Weights of a small GPT-style language model, trained from scratch on English Wikipedia.
Size: 15 layers, width 384, 3 heads of 64, MLP 1920 tanh GELU, vocabulary 32000, 39.3M parameters.
Architecture: LayerNorm before each block, learned positions, biases, tied embeddings.
Training: 428M tokens, 7358 steps.
MLP neurons of a small language model. Each row is named by its layer, matrix (up: input weights; down: output weights) and neuron, and shows model dimensions 192-287. Each number is 128 + 32 x the weight over its row's rms, rounded and kept within 0 to 255. Numbers have three digits each.
After each neuron's rows, "fires in" lists the words (lower case) most often at its 100 highest values on Wikipedia text that the model never trained on; "fires on" lists the tokens most often at its 100 highest values on Wikipedia text that the model never trained on.

L4.up519:177097129148111146162132108151097154123125102153142133129121080156151098144138179179139164174093156114133147105171148162139107090142065140076126054182106122159130186116162160128119133079178157107128135170120120154131096147073123146135074108175090141146057132093106123098198162139119043105
L4.down519:067136149113124158129099119166141114122107085061090167115094129107108177166185114052139105113109133135114127121171167105103149082148121167117136060174089117148119117098077100170120143130163145159164087121125133139095084127172120118140211121094148105137132078183088151099082098120156187120
fires in: "and", "important"
fires on: " and", " important", "s"

L11.up1420:138150141138154115114140123125073091167072140122177115143114114109145085129103059137143127138152053097127148118133103134109127120173170188059128116128132106105136094070114120201142152143102172142107166138147087079086154074130130086143107133133085168167158116204021134118153135124162133157
L11.down1420:116181135155093104120164131122096084134108109120119140156085074095116103129103132088118177130145088038111149143140120115103130136123104129068116096114104138093183129042127200172137130121083155118136129145163063084120179082151158137146093125117116171159084146211033113129140177104113097139
fires in: "a"
fires on: " a", " A", "A", "a"

L6.up7:103149150103093135151090220143125182051063154128129159094136108119151127114136131155153196174132194161159111138177143081096138156140088116083101118132180108102144077096159095141105108134088116076134157180118126083155172125101128159080108163103202119129125069152150127089088125126150090094
L6.down7:143107086130196125108155145130137126118130190134118115143092108091177115100099119140117089104156151195103139070140146148177096112083138123118161094099122082136124190135076144135109138066115056136131120046086119050127109214170099193178144130168145158119212111116091110128142120165104173129
fires in: "and", "of", "first", "last"
fires on: " and", " of", " first", " last"

L4.up878:143153141107162097149146106168098118097114160125173008113055136139085134125075138111193103129108132142126134053134147191106067138157170159130125148137192105164178159107150073107107055082141145134154111107114122152091115116102132120072113181100117126117105070077175168155179079108130136145
L4.down878:174157155089101196029134151167106093128096090088110071169061132086107171155112094100189142097137127105107163114148099155111165137152173131134066151082174133106129163125041133153094109118079135140177111161160140120103027141114149117143144138199176183173106090109107141144160051136116097161
fires in: "that"
fires on: " that"

L4.up1594:107103144161077086132115115094131128111058170102086082165114155092113129118112148117072136053121089160107072131101033173159112133102139088107130096119193098133134107122147175143120133139170146121139182151146121171114125088171140097146150140147159117072126125123127135139138189181166146161
L4.down1594:121144121124110178105132185109144110060154076145171114118096116145081125167136087066062133201132123136126153128130190104058114093118073047133141158125169171144095147073146105097028205111158113129099093122094136127156135152157107142088167118118162134217117129136164128063168134095154082159
fires in: "of", "and", "to", "on", "seller"
fires on: " of", " and", " to", " sell", " on"

L6.up1303:113147141115114109095159166117131187113126062138136142155096075092159095126159064131139119175119153121143112134092112119168164110129132177147167109166163141168082158099083116117122092140065131153136095106123115110116172143107090085091175134155116157099165093166103155145141028160112143166
L6.down1303:116188171136153146119119122183151135138124186140126120110165105102170126134140154141128151139151146136098119072114117149119092138167093074119140108157158114146125141114195172117106095141111111139113158155088153075143165103115182134161071144067132138099161187148163129084096154127112166095
fires in: "to", "of", "in", "for", "and"
fires on: " to", " of", " in", " for", " and"

L6.up1834:149120112088097113129109143142144149129103102132122177111201167140189119168134136116138096121119134132137134174144145112136127100090145147109121138149086128121119112070183113115154140169090137102170109137091198105160097178082134128118148145123110089153141097095148075124098080154162086211
L6.down1834:099102090121114125110098053124110147109135144180110120158135151132113162123180070104128124112182154151120118120146097170154097081113145163095161095182055164137136133134247150145150146145159125150167057151130152100191103114162156182089135139156104091117148098115185150170096077175153116116
fires in: "as", "asthma"
fires on: " as", " be", " la"

L4.up1680:155212179141126104154089166090117135131089121113138078167077102131133116126149114133125083154157176145145149094090146153147108067113139081151150113164146150089131170145101145165080097108131099132192115152091123109075081204096118111132126127162117171090116078113194131142191106112156149164
L4.down1680:168150143133129129034113062131165145119115097235111135148076073136182139160165159108102113135146122133141083080167127145119110147097069128119147122097139096126119121134146118126111097179164128148071130146135114105142130145200120155061106088129096187147139119128143138132068134192101195062
fires in: "of", "for", "about", "founded"
fires on: " of", " for", " founded", " about"

L4.up1445:120044083152103126177087087118138133155115177091094180173136101206129121121094114138068111143168118156176166188059181083114152122098107143152156169104176116126178121104137146183101104094151117126172115134097154113159124072111176152098148127123155071077157084167119117129180137059100130136
L4.down1445:075147079137181104111131066142097098137131102131181145109109189152140134125093059141097171159116096163149139159117138102131169117116086110156153136123165180105116119078223154122132113105093120151099108139080149147167155168133152135148107110099142102160102056101111098099078086111116163112
fires in: "that", "which", "he"
fires on: " that", " which", " he"

L4.up1115:118184134152089129096140204104124126101081123110081138140089134116092134171103102041056193131163109104105123168123134152127154150110136133175133106109136184092105119109114112086113168132161061094183144149146132160103110106125142111101127147101148173163113078080202168118093169083115085143
L4.down1115:126156137104124144079118175117131136110139158153166121178104193137160122093086123084073138092105081139115052161093088137099028106075142057124178191163101108063038137084119054138103110104082066107110138125139113145138110101132117099104073137140169160152140092087140110159135137138115110103
fires in: "of", "than", "the"
fires on: " of", " than", " the"

L4.up1831:116101128125072155129099150116172146103151113147169137089131166104105172108128153141129093129115136098110158190181129128103158122108074083153119108120106116113176109125100092140144099192153099148112114100139175157137170132100204164100131099144150133112117136187130112082119131145143122173
L4.down1831:094076117075100116116152155163125100110093108102153160118099138140095127147131088116126149145119039134077186123103163118098034159164102175123184158106231134113130149135162060145173119171115105120172078099146163151137116107135109191110101208157129134130086110070145126152084166090200131119
fires in: "of", "for"
fires on: " of", " for"

L4.up473:197161132118106132140095132146129213122195127154091113143019123059160109151133143118057075176142132133123100151130188161189151147155112079194118147132114128157098106154166138125155121118118066134158163157123130107131134105121122138165176134129127087152161121135198163112112125120102062242
L4.down473:136152090163123161120078116131139116097174120113088123147157070155106067150120147154146119185038146105107109156206079123113107140132133154103139081143065137188087133160111165097092151082153095164142084112177198102177158098089127090134130108136102167075124192139207170115175132151143180111
fires in: "of", "up", "other", "later", "18", "9"
fires on: " of", " up", " other", " later", " 18", " 9"

L4.up1383:107099126149109088151109092120124187121125173095098190169143040097113162125087012116105108103164163160149108100135126109131120133144122149102085126114137091193096162091138126107167101184163138065111128131131133113164086174152160131183081136147095183151146115123112165092113125127122192145
L4.down1383:096164096091120140140084151128175144106144084121029083139143146113111103156130090095090141117120111173140132096092095169149094133077147173143142098150196131115113101135163114139168144127154173117152082107147096065111100075102171147116056140126122059115139097108153098111168109162127148112
fires in: "to", "from", "than", "over", "between"
fires on: " to", " from", " over", " than", "s", " a"

L4.up584:116096145075107159127108112147127185138097119169104175121152144105115154114150126076089097154121134151119141172106105162147177084185166186148142120158144065146148157158166127134089142183114136100117112125097152072080142049085175117149125104062102151119125112161126155195090122117120099136
L4.down584:142143134110133097099117174106116093140187133113115110113124095097107135117101113130169122140138126093189191116122142109150137151067126105159093066182134137117151110151135241116140127159123161105143126143173095131187119233138149153176099137122165104162160154138148127117113096159062201112
fires in: "for", "after", "before", "to", "t"
fires on: " for", " before", " After", " For", "t"

L4.up964:055105126159086166156161141147102070108077132109162151148189139131099078133149088106150123124133180055108082149183184200143150191146182175157112120157042179083071107136158102093113124102118152110156177093171106150138087160112126106126138157098114130116128173204103075108105114100152103100
L4.down964:126154052091101116123117163079170096111138169148125162124106092113097107111152060039107137112123081134147228111072115130161097117148166130148130102102071121210154081130149070148112080138091101171105121108154110078125073131110149119113146124077088137160165118178183095133129091201113105143
fires in: "as", "became", "took", "taken", "takes", "transferred"
fires on: " as", " became", " took", " taken", " takes", " transferred"

L4.up1329:141137144135084087178150109130149178075101107167152174125115122124154076101127146135122191162148064065090101093132102071079118189173160121136154106111154153160194100120155100099116136078100066105085106106160112139098114111159118167177095074115143164159143109129123136156153100129075168138
L4.down1329:141165085105146157087082133134039113178118073142130062192115122120126139072208128110148092080178161216159120113166100168142141117137172175115106182095129126114150115155082206131179148170153152137123135120122120115112172184135065116193161150092094125117124118139153204148137136141147141088
fires in: "by", "to", "of", "on", "into", "in"
fires on: " by", " to", " of", " on", " into", " in"

L4.up1605:085121097064148130153109161192159128199134162068177128156152128101173094153168135121128080138080138141053078164098152064144151084140091168163092087141076132146134153136139115146132111139090103084120155040145147156129092122108176155099131116167089116157148106133068089199193154132089150115
L4.down1605:109163193109113172112140118092084145106148106158127132148147080083125147142131116177155188071175096180151147153102174083087131095133143095132131129114074155107183096144100106150145125192133173135076114119119130146122137145126096137127145166165116129103159084136150171086084092142133181139
fires in: "one", "every", "an", "a", "morally", "something"
fires on: " one", " every", " an", "ly", " a"

L4.up1448:161088132174116105186123144136146134170144199090122164159093140147177149172132115119084113107181122182207113192114149141117164105109162093144121143115155226118154106082114138153190084146070118107163104159119162066126095184149146100129147105156139108118114148077147169123142091150118126081
L4.down1448:111132102085148108129158053097098133151163162094165178064102163136177132113145126112098117122098111122205107153123146110093155122200126160144151114092115144076199097182125146060200117152121149162111095131094133109155199158148157118134077109096158082083149162151112078187127059143089182128
fires in: "which"
fires on: " which"

L4.up1008:151124114125101111063118137144097151165133182079157174146098135167140116163111135103117133112147114162128099187120124124148144074070140118084151061124054181121100148069113148158153129124083129144113117155103175095122135147151116123096103141177126084129165111158142082122138112114115138130
L4.down1008:102164111169226144142140118147113089094103156084161107076107086167113138077158106151165115117106119168131117102118115174121152124130152161117175127093121146154149098155161176066147087155158146231121085120090162125114178195114182130202104154098091112131152012107104105123078117131156164095
fires in: "that", "which", "this", "what"
fires on: " that", " which", " This", " That", " what"

L4.up1256:134124119085125137171067073100112189112156090160139138154164102084176158152165092118124132171102130173115104100123085136081150103116103094122108158153136119173146128099202095118135142135146146131137158082179150113101133164114125136119111112130082158115180035070136109134132119116153156148
L4.down1256:108111155075114167171135142121067178115134135114132086164109112036109133167157146132167179103074125075139148133123122094097104130139116184134153118123178147132134111139131091188128113201087152183110155135128070103107181147131133118124133146109167154122196101100076135099152000117089129080
fires in: "for", "up", "into", "between", "from", "out"
fires on: " for", " up", " into", " between", " from", " out"

L6.up283:079041114142159200121126117087166143125150137166074093141152127092106117115133157068115145116117071097117085149167140117081127148161151088091142121128151163099163120115153109154132149103104130153085137105109111113153170098141121200092126092036121147130151175157149189068111084151150140151
L6.down283:050108115094124178105129114087146110113158097142141106135108071171129179116100125149138149123156029130122151106135141093108201177128158083205100121104073148148211154148109142156059070179120102153118114126088125115119137194186171139194080134127117097107173166101148134136089138122145101148
fires in: "to", "not", "t"
fires on: " to", " not", "t"

L6.up888:127090164093086172089158151136175098138166137125128108115136168110101186078128102189099123120104142094155118104076094174112105092159110110108134073131141110153154132126157169106152142105097138121110127130129126136100153171099149159079165131155118139139125117165139139091149145105120165174
L6.down888:106147167137115120096110160113159116132154069120171105157107178117119176187136119088102154137125127109136127102105186119148098155122074102062150084058185027111102066162127199159146073115125152048128051142132201074166128090099118208123125155127096132133164149106113136112131113125154086168
fires in: "on", "for", "of", "and"
fires on: " on", " for", " of", " and", "s"

L4.up863:104047148112113136185092118133162134099146149150079073145188141083141118106137171160132077176131146129170135088130137153128095137149072123105064131138162150100172098158194078161148077130163091096106177119113126152091129053110120141100123157122040161179123162138136089132133130139134135113
L4.down863:105141190112092142093048161150138096121124066087114134105174123169110136172130171138094108157131206166137115124131118068197143185142151130097141127134140146113158058088148151133119107168124179124172187161087154128127172088117096115146057092135062129116120112100097155106119104115172180109
fires in: "to", "into"
fires on: " to", " into"

L4.up1511:127169119132108123144130111094135138098138120135163184055112091096146143095142120164150115163128149122138204155086095105094131084078108146143159146125134076081128115164138137195115077165122067167103166138091094142116150133132098182115095135117188117112142113117100095120072185158124095134
L4.down1511:108211172115117028176117098154121110107112150133108131130133129087091100151135175158127146088114147174072147127153160155155124116211098098124133092115183119140037150105129111060139073081154127121131095147072112043087105177112137157102126122188146131150125113160154115169091156109092095118
fires in: "and", "of"
fires on: " and", " of"

L4.up1184:109072166165097109143094140143170149094133179131157107126184143139105078142074145191097118117116094098122062189143148097093127166079149153147115104172168195082195128204188140143104098116152069145137155102094112124135122083045178124096130174089162138142106145104191119126129113134158139177
L4.down1184:134122095097092193143127152122145104107148125125110171151143153127093117155158110112117100097133126128108153137139085204108062220184138099146126104114070099145193075149096131138133121190133181085183182118110118163095103155133122156152108108094107165131176144135111103111179140135125165104
fires in: "as", "to"
fires on: " as", " to", "ed"

L4.up328:148151107114108118127131076091136135098177076167132106145099199133138114142151138134178207078132068153107084120133127106137205113133117100135104098089124080141107165097111142108120177114107137104195138088123139161124168136165158093156104194111131127170121087102158110124096118094092076165
L4.down328:089160152166140161137151180086133126165144111136149135165129119143150150130112129118072129100146146064145157096105082139185143087133094165041078143109113092100035134122111112093137148103145139140148178113140144082185116131114138107147102097134178182135181156136203132054145133116089102092
fires in: "of", "in", "he", "she", "for"
fires on: " of", " in", " he", "ar", " she", " for"

L4.up1757:134111107115110127094156134109176141142190109140153109120146111078108165097114167101118102144111112179118118079122063113183144104170118140096140146142156139134125137219036146121141122136163083130138133159116133168116110165164102136142167152144140153197126140114144092065085129133151104156
L4.down1757:123239135067134119154165163168131174120161103191098161089114126180114148159147111116151169157144087063099137091143158095130148139156084104161152115196183097104098145094149153149108132136126171110099163166105133084117187111079098091129141056118108180128098128150150117126157109161088184109
fires in: "from", "to", "with", "into", "for", "through"
fires on: " from", " to", " with", " into", " for", " through"

L4.up1100:148135077138163094135124077144177150143126135195108138158144153095164114138069121105119141122135096128166104164176147112142189157152103136135127125157150152100108208117120111052044126153117093107148128133130143109123100145101060150098172133089163127142172092157176127114131143144161121120
L4.down1100:100184109166087128158115140095112125116098129108162095185091120069106104152119164150103087100152105119158172151104157155139119129162139050118113112105132078130138139120111128138155129140092078174041143160118097072138121096158105148161110090105132147166129146112126153171131064139146090175
fires in: "to", "left", "went"
fires on: " to", " back", " left", " went"

L4.up1175:124148040155142143188143132128147179146075123090180119107165103133175125147108127066161101136136140183112125094103131129125138171167092139118113169082114114135133170141097119122147083087108119132165177127164127167110107125103166097133151084172152175134122123158143148183121132095032084111
L4.down1175:081125064086124151136118141119143168132140116125143087107196087126186123151144141179106142090112094195119119148114110074103092116191100119177093105142094046112153158153133147230118108142099144149161158103136132164073081193135144134131107092150129153133153114099144128170119127157090115047
fires in: "an", "anion"
fires on: " an", "an", "san"

L4.up769:103115129137109137133084170132138116137122155135159161122130165102188109153140138090081085130130122107194168142098171133164146114208176128087080139101120111113148148137149152153117133103098116175100159178148103095163074140108141158104128115058227101145129166096111129147116116112184167150
L4.down769:115093121186099145148136098103110073120060112094147120076176121134080125123073157102102107208097148108145156134156114139134142130139076113157115137045110145128165078206104151152151122115179126135143120183100089156152102130157181083158083113083151108111194097094099074195145169070113092159
fires in: "to", "died"
fires on: " to", " died"

L4.up565:126170102126120127183112160158111113124115144100100132093127133165154122128107108183166151180186124210150206177127111145098116122141140167165108124107169094108125134164150129148098121133146128122188076137069067096110109146147150148106137112120108127132133128142229126096078086117149169187
L4.down565:126132095146161106059161164118107102133124159098158127086158151134169131187116163083180115137177129136155129150113114157142047195134113126056057127102130164089077129107180123093083123099084111130129091108161151110139115052136125097131116190154159166125170101172184116049103095180120038113
fires in: "of"
fires on: " of"

L4.up1443:079068130094156115122109169102181112133139104122104134120155141085064119110182062085074142155163138140130133148133086121161188083163078109059076105176082152136146155115143104095092160160173132153125164114112136127123164084089133128102098145104125132141126129151078108146150155125164158159
L4.down1443:088155122124132099120097112134075165144164129138138199134172137183138192188090080090085027127139118044137171150131127148151112161140142093125123084136147135065147085132187166105173189115121157123128117173105102176135105179116090135074128128139118087140148154116133135140155118189125123109
fires in: "to", "took", "left", "through", "for", "taken"
fires on: " to", " took", " left", " for", " through", " taken"

L4.up772:135090108116135149218141121168194095109065153113092140158081098108118131143135134142148090127168137076094162096123061126113060127133085103130062180133110135157161196144115133113156143144156162124128123085181094129123132073095152118132184132099126067166105122158129126095150088187181104122
L4.down772:104129226131148133143061162141157143135120170159153095111110106079144170135083155107139098109100130103143147129174161109128095157008117199091132135096116128156159096156128143108154055178127150148132104093132083137088115184099138129135149131111125110111158080110117165116168049123116120141
fires in: "into", "to", "then", "such", "from", "while"
fires on: " into", " to", " then", " from", " while", " part"

L4.up1211:124139130130132114146138079168097130099102104132170145159121157151071076100149147138183164140088132113111165141159155170096182095117140131125133150116093140155129112123152155078126120185126186125234130166073128080131128107096142118134198163101113119111120125153202165081155123180130145163
L4.down1211:126090104122114125149102101107178153164126169139113165163169112159051094119137122140082117143013096103117156086115162154109104107107076141125181113140022174130147154080199093123119134152128164169144157147122036159157079130139181144106186130081101121157121133152141139110134088119121141132
fires in: "as", "asthma"
fires on: " as", " As"

L4.up684:068090105215191111102133152144134098187134120149182197166114150179102162169116120064093094149104074143081160120083050132202125181118153118086128121139102174109098149168078165099133114076139118102145174093123123169119132181126129095146147118133122142119143141118149090120139102112100129113
L4.down684:208080120052186132139117164103099163185115080136142115111115089157155091153176129114171151142119121067134042143159143128144159201094132103167119098139170114150088100179107095144118121161058190089123150172129112159152179061152106169167131087127087140158152133119102138084152113122132113115
fires in: "to", "from", "with", "name", "out", "into"
fires on: " to", " from", " with", " name", " out", " into"

L4.up937:107067151135108075162182131161116115138065099141125136101141187142148145103171134107093105155087133128111151140125159115147161119134128131056097075100117100104109153120131171091100154106143118130115140158132171150067142121149160115138139090117116150184127132160155143150171137118121110127
L4.down937:170171175132207169105101092083097127120099108133158139132088042148172117141158091148087141109179113148143117104109141127204105116184112176124142155132137158117132182158090161113185148139093163138085188154127120169116097160102121208125111188146088126093093108099138156194182119118104134129
fires in: "by", "through", "in", "under", "to"
fires on: " by", " through", " in", " under", " to"

L6.up1796:095156088147160153178118121151149148109110149188075122176135092104117133172132112074096105162129155111161141112086139189136207169106171146084118098118178148097126161146101085125149131122120070176127103135139175143133113157112124144157126105106134115201112163126143144168144116154133111082
L6.down1796:121147146124074121127137114120142148173131096161123132129119110141140154180046111059129155112136142125116058151125104104133100144101143138152088102171134130172147127086106150150056104139140186096130110177129126108107160114147134192122094107113141102096139123143162107153193168137105163090
fires in: "to", "from", "help"
fires on: " to", " from", " help", "s"

L4.up1202:101098088143128109106158131125133083129111128081122163140149138124073156085152139104116076134172076129184130174077144159184124149075135107041095208103108092079083143199130118147156117074122149153163093166133099077069149149122118122116105141133194133121153141075096112102081146099118126136
L4.down1202:106112111175128096137131089117112082118114134083153131085176149173134114086119154139120145136085136162148136151152196114159207111129150158086135110071110104158104060133141068132192113095146143082159120130059143116130084117136143158177108106136123100131102077137107128125140118122120084082
fires in: "to", "that", "under"
fires on: " to", " that", " under"

L4.up1476:087116068159120112092121128111154139101071136172120163100124091158109086108124099134099108128162070138089187126112123107157091088170103086137109154110107229193173128191083126127107164146158104118088094138131152103113130097153113152124111165164161102141109155140100107034129150149071187153
L4.down1476:095150156117091132153126153140130187145148142087170134176124141092115114126127127120079172110126138129114108118123117088110130123133176145146169186152120138118178146131180111075093157149167133120143161114145062119106167115117083149144129133172089098081151144107201169143116116108146081105
fires in: "of", "to", "through"
fires on: " of", " to", " through"

L4.up653:129180117160073154168123117114119127139114135138134146128205162195105120087145142108133120101109111208130171115096111160149184108134126143139123113111115066113170180171136171179122129092181171068100136130091071123062105099203146105095074109161120133105182123238089080134090134198119167163
L4.down653:129180114098110140131144135151115170117114102178074103109093174117102092134109128115165148134062066171086154110100169058129141088116209100096080154145098127153193118187142167127076144062117158111145181170092073130132162077168138146156123098124119105118177106177025085113115197094172171157
fires in: "a", "aporhina", "ava", "anzac"
fires on: " A", " An"

L4.up1392:055139146129112134091177170146104195098140075197144093139165112138154134099111110098145110127134103108112050105185136161102158121104180072165194141155102068126126130096155064169151145080128131132126134127153196078137225106150149119103146177131148135127153144190074136153166103187091064169
L4.down1392:080118147220110162134176180143114094130144120115151100177160155209119178131151158100116077157167084138164138127113160138138151144104151078150110122114153127130175129109128128130088074111095115174116103158153106046086155155065115117126142076117124168123163119138110138060169094093119112209
fires in: "not", "you", "t"
fires on: " not", "t", " You", " time"

L4.up201:101141188153188144081147085163146161117131112160147091134086116121181152140150113126156134120158111098126116130141180117085119093095100116190107093095181108107156108150153115136112080159154122135103102149121077077113169088134117050115145084178096140093147203133099161174149090158096127126
L4.down201:112171061105095059130192135124140116164135145135136103126159112096089143147128166163131107161128197097114141200112120116080134102146102076162115129082109153100155058144117108087078166121156100124132106114089140170128133108150156157142207096097098154143153116175125149170129132152110140148
fires in: "of"
fires on: " of", "ing", "n"

L4.up215:073151147135078145117120083133112112078109117127171186114087122135143135164138096157095143147117109190195117111138132125079140149061132144138150078174127141103182156118153125139105116158105172133142205154122069098118114093134110051079133168108118119096137098100149077094136161112149110128
L4.down215:086174060151131111122136165101110122145151149158153091153083132181134157148140138104141146093210118101171139120126088153122122104137131130155109138150196193143121172140043117184125103109052105112140142137148119158144102050119136170111151132117113123132065089114142122140131091167089133094
fires in: "that", "of", "for", "who"
fires on: " that", " of", " for", " who"

L4.up1529:133142145120130131092132177162090143080195081113159132112123165054112085098138174140127159128121099096134130085157133121099129133118159138174133115096163136115103155209154159103085133073126140137095138160066095103176029131102140110153104099153127176152122125158149125124139125135098136122
L4.down1529:136117175166121112138151103137108138137108128135137121104140121099131135075054121133128189103178128183158130116124138117133133104142147042131115088035111134129145134155070144080157191158132114160111113150109140158113098159113106078159106160084112129162123099090116130097137172119113141118
fires in: "from", "of", "to", "world"
fires on: " from", " of", " to", " From", " World", "From"

L4.up174:146086109133128104146104104103093095146111098115099117140162104142100133098147123100147160166143151098139098092136073198152141074157139105115055099186114090157142088112142123092132133125184148126116154144130156178110158109113157163112093070164138140105087146162100093149086219176117115107
L4.down174:072127147078128127068153186114088166134121104059130062122158153159131197131103151144083184111126095163137137128130147039090075140130167185132130120170178126164160136049145159133175149158127161109102073090126147187084057127095131147064095033116160131144108129076083132122142078104073192143
fires in: "and", "it", "or"
fires on: " and", " it", " or"

L6.up430:145150065140120100121115120160096130115167067102144115115072117128141116128113158118129052215143083145094165120115143083116134151135096112177137139081079094049129120075170159142137057082086088136140141119114095142104136123131113169119175157189127172107162104115167085120103124073138068101
L6.down430:103131144170186084090100080074154135118122137102105131095155129128126218116188164145130135078168083104183066180139162166105139142135173127099077125095141144167129133161118098123132172129198194150154123096102187118130113132096110131140128184105170176141090104183180135121122137142102228093
fires in: "in", "of", "at", "dst"
fires on: " in", " of", " at", "DST"

L6.up1839:098171161092098091152062115101108118066130136123174134197080114120141160084139148151105109147153109110157141152111127127117120148120109191145140130156126141154158070095131155106141145161146147159147161096169093115095192102131073195107169150063064174117149148143130096141163135170153137130
L6.down1839:133166122117121163136154098100173162177108137194110142110095133118129115099096131070184115175162140107134162136045112107142119162115113105111144119085112163117137223118138122107134162149120203101116154115096116135177127146092163125126132040134130123203172178105169059117132127139097107151
fires in: "into", "on", "to", "in", "love"
fires on: " into", " on", " to", " in", " love"

L4.up1219:100076126121139156086067121130150095106070156095114105181153171176110113148152100063160123135147102094126128108136097216175094140167149101135153100140133144159104146117201093150120190076149115103146155135121155125136141149106140166103116144134215159187089077180094140161117152173118144098
L4.down1219:153118049074139119093096110133160091122148135131136117194084102137127124131127156194095133173176158146133090161180090165179157084107096099127163114137157128125105162100137166163103141141121162115145161161082132125170141132105098066169125121134132151123139153108181118167101125126085102163
fires in: "m", "time", "personal", "man"
fires on: " M", " m", " time", "M", " man", " Personal"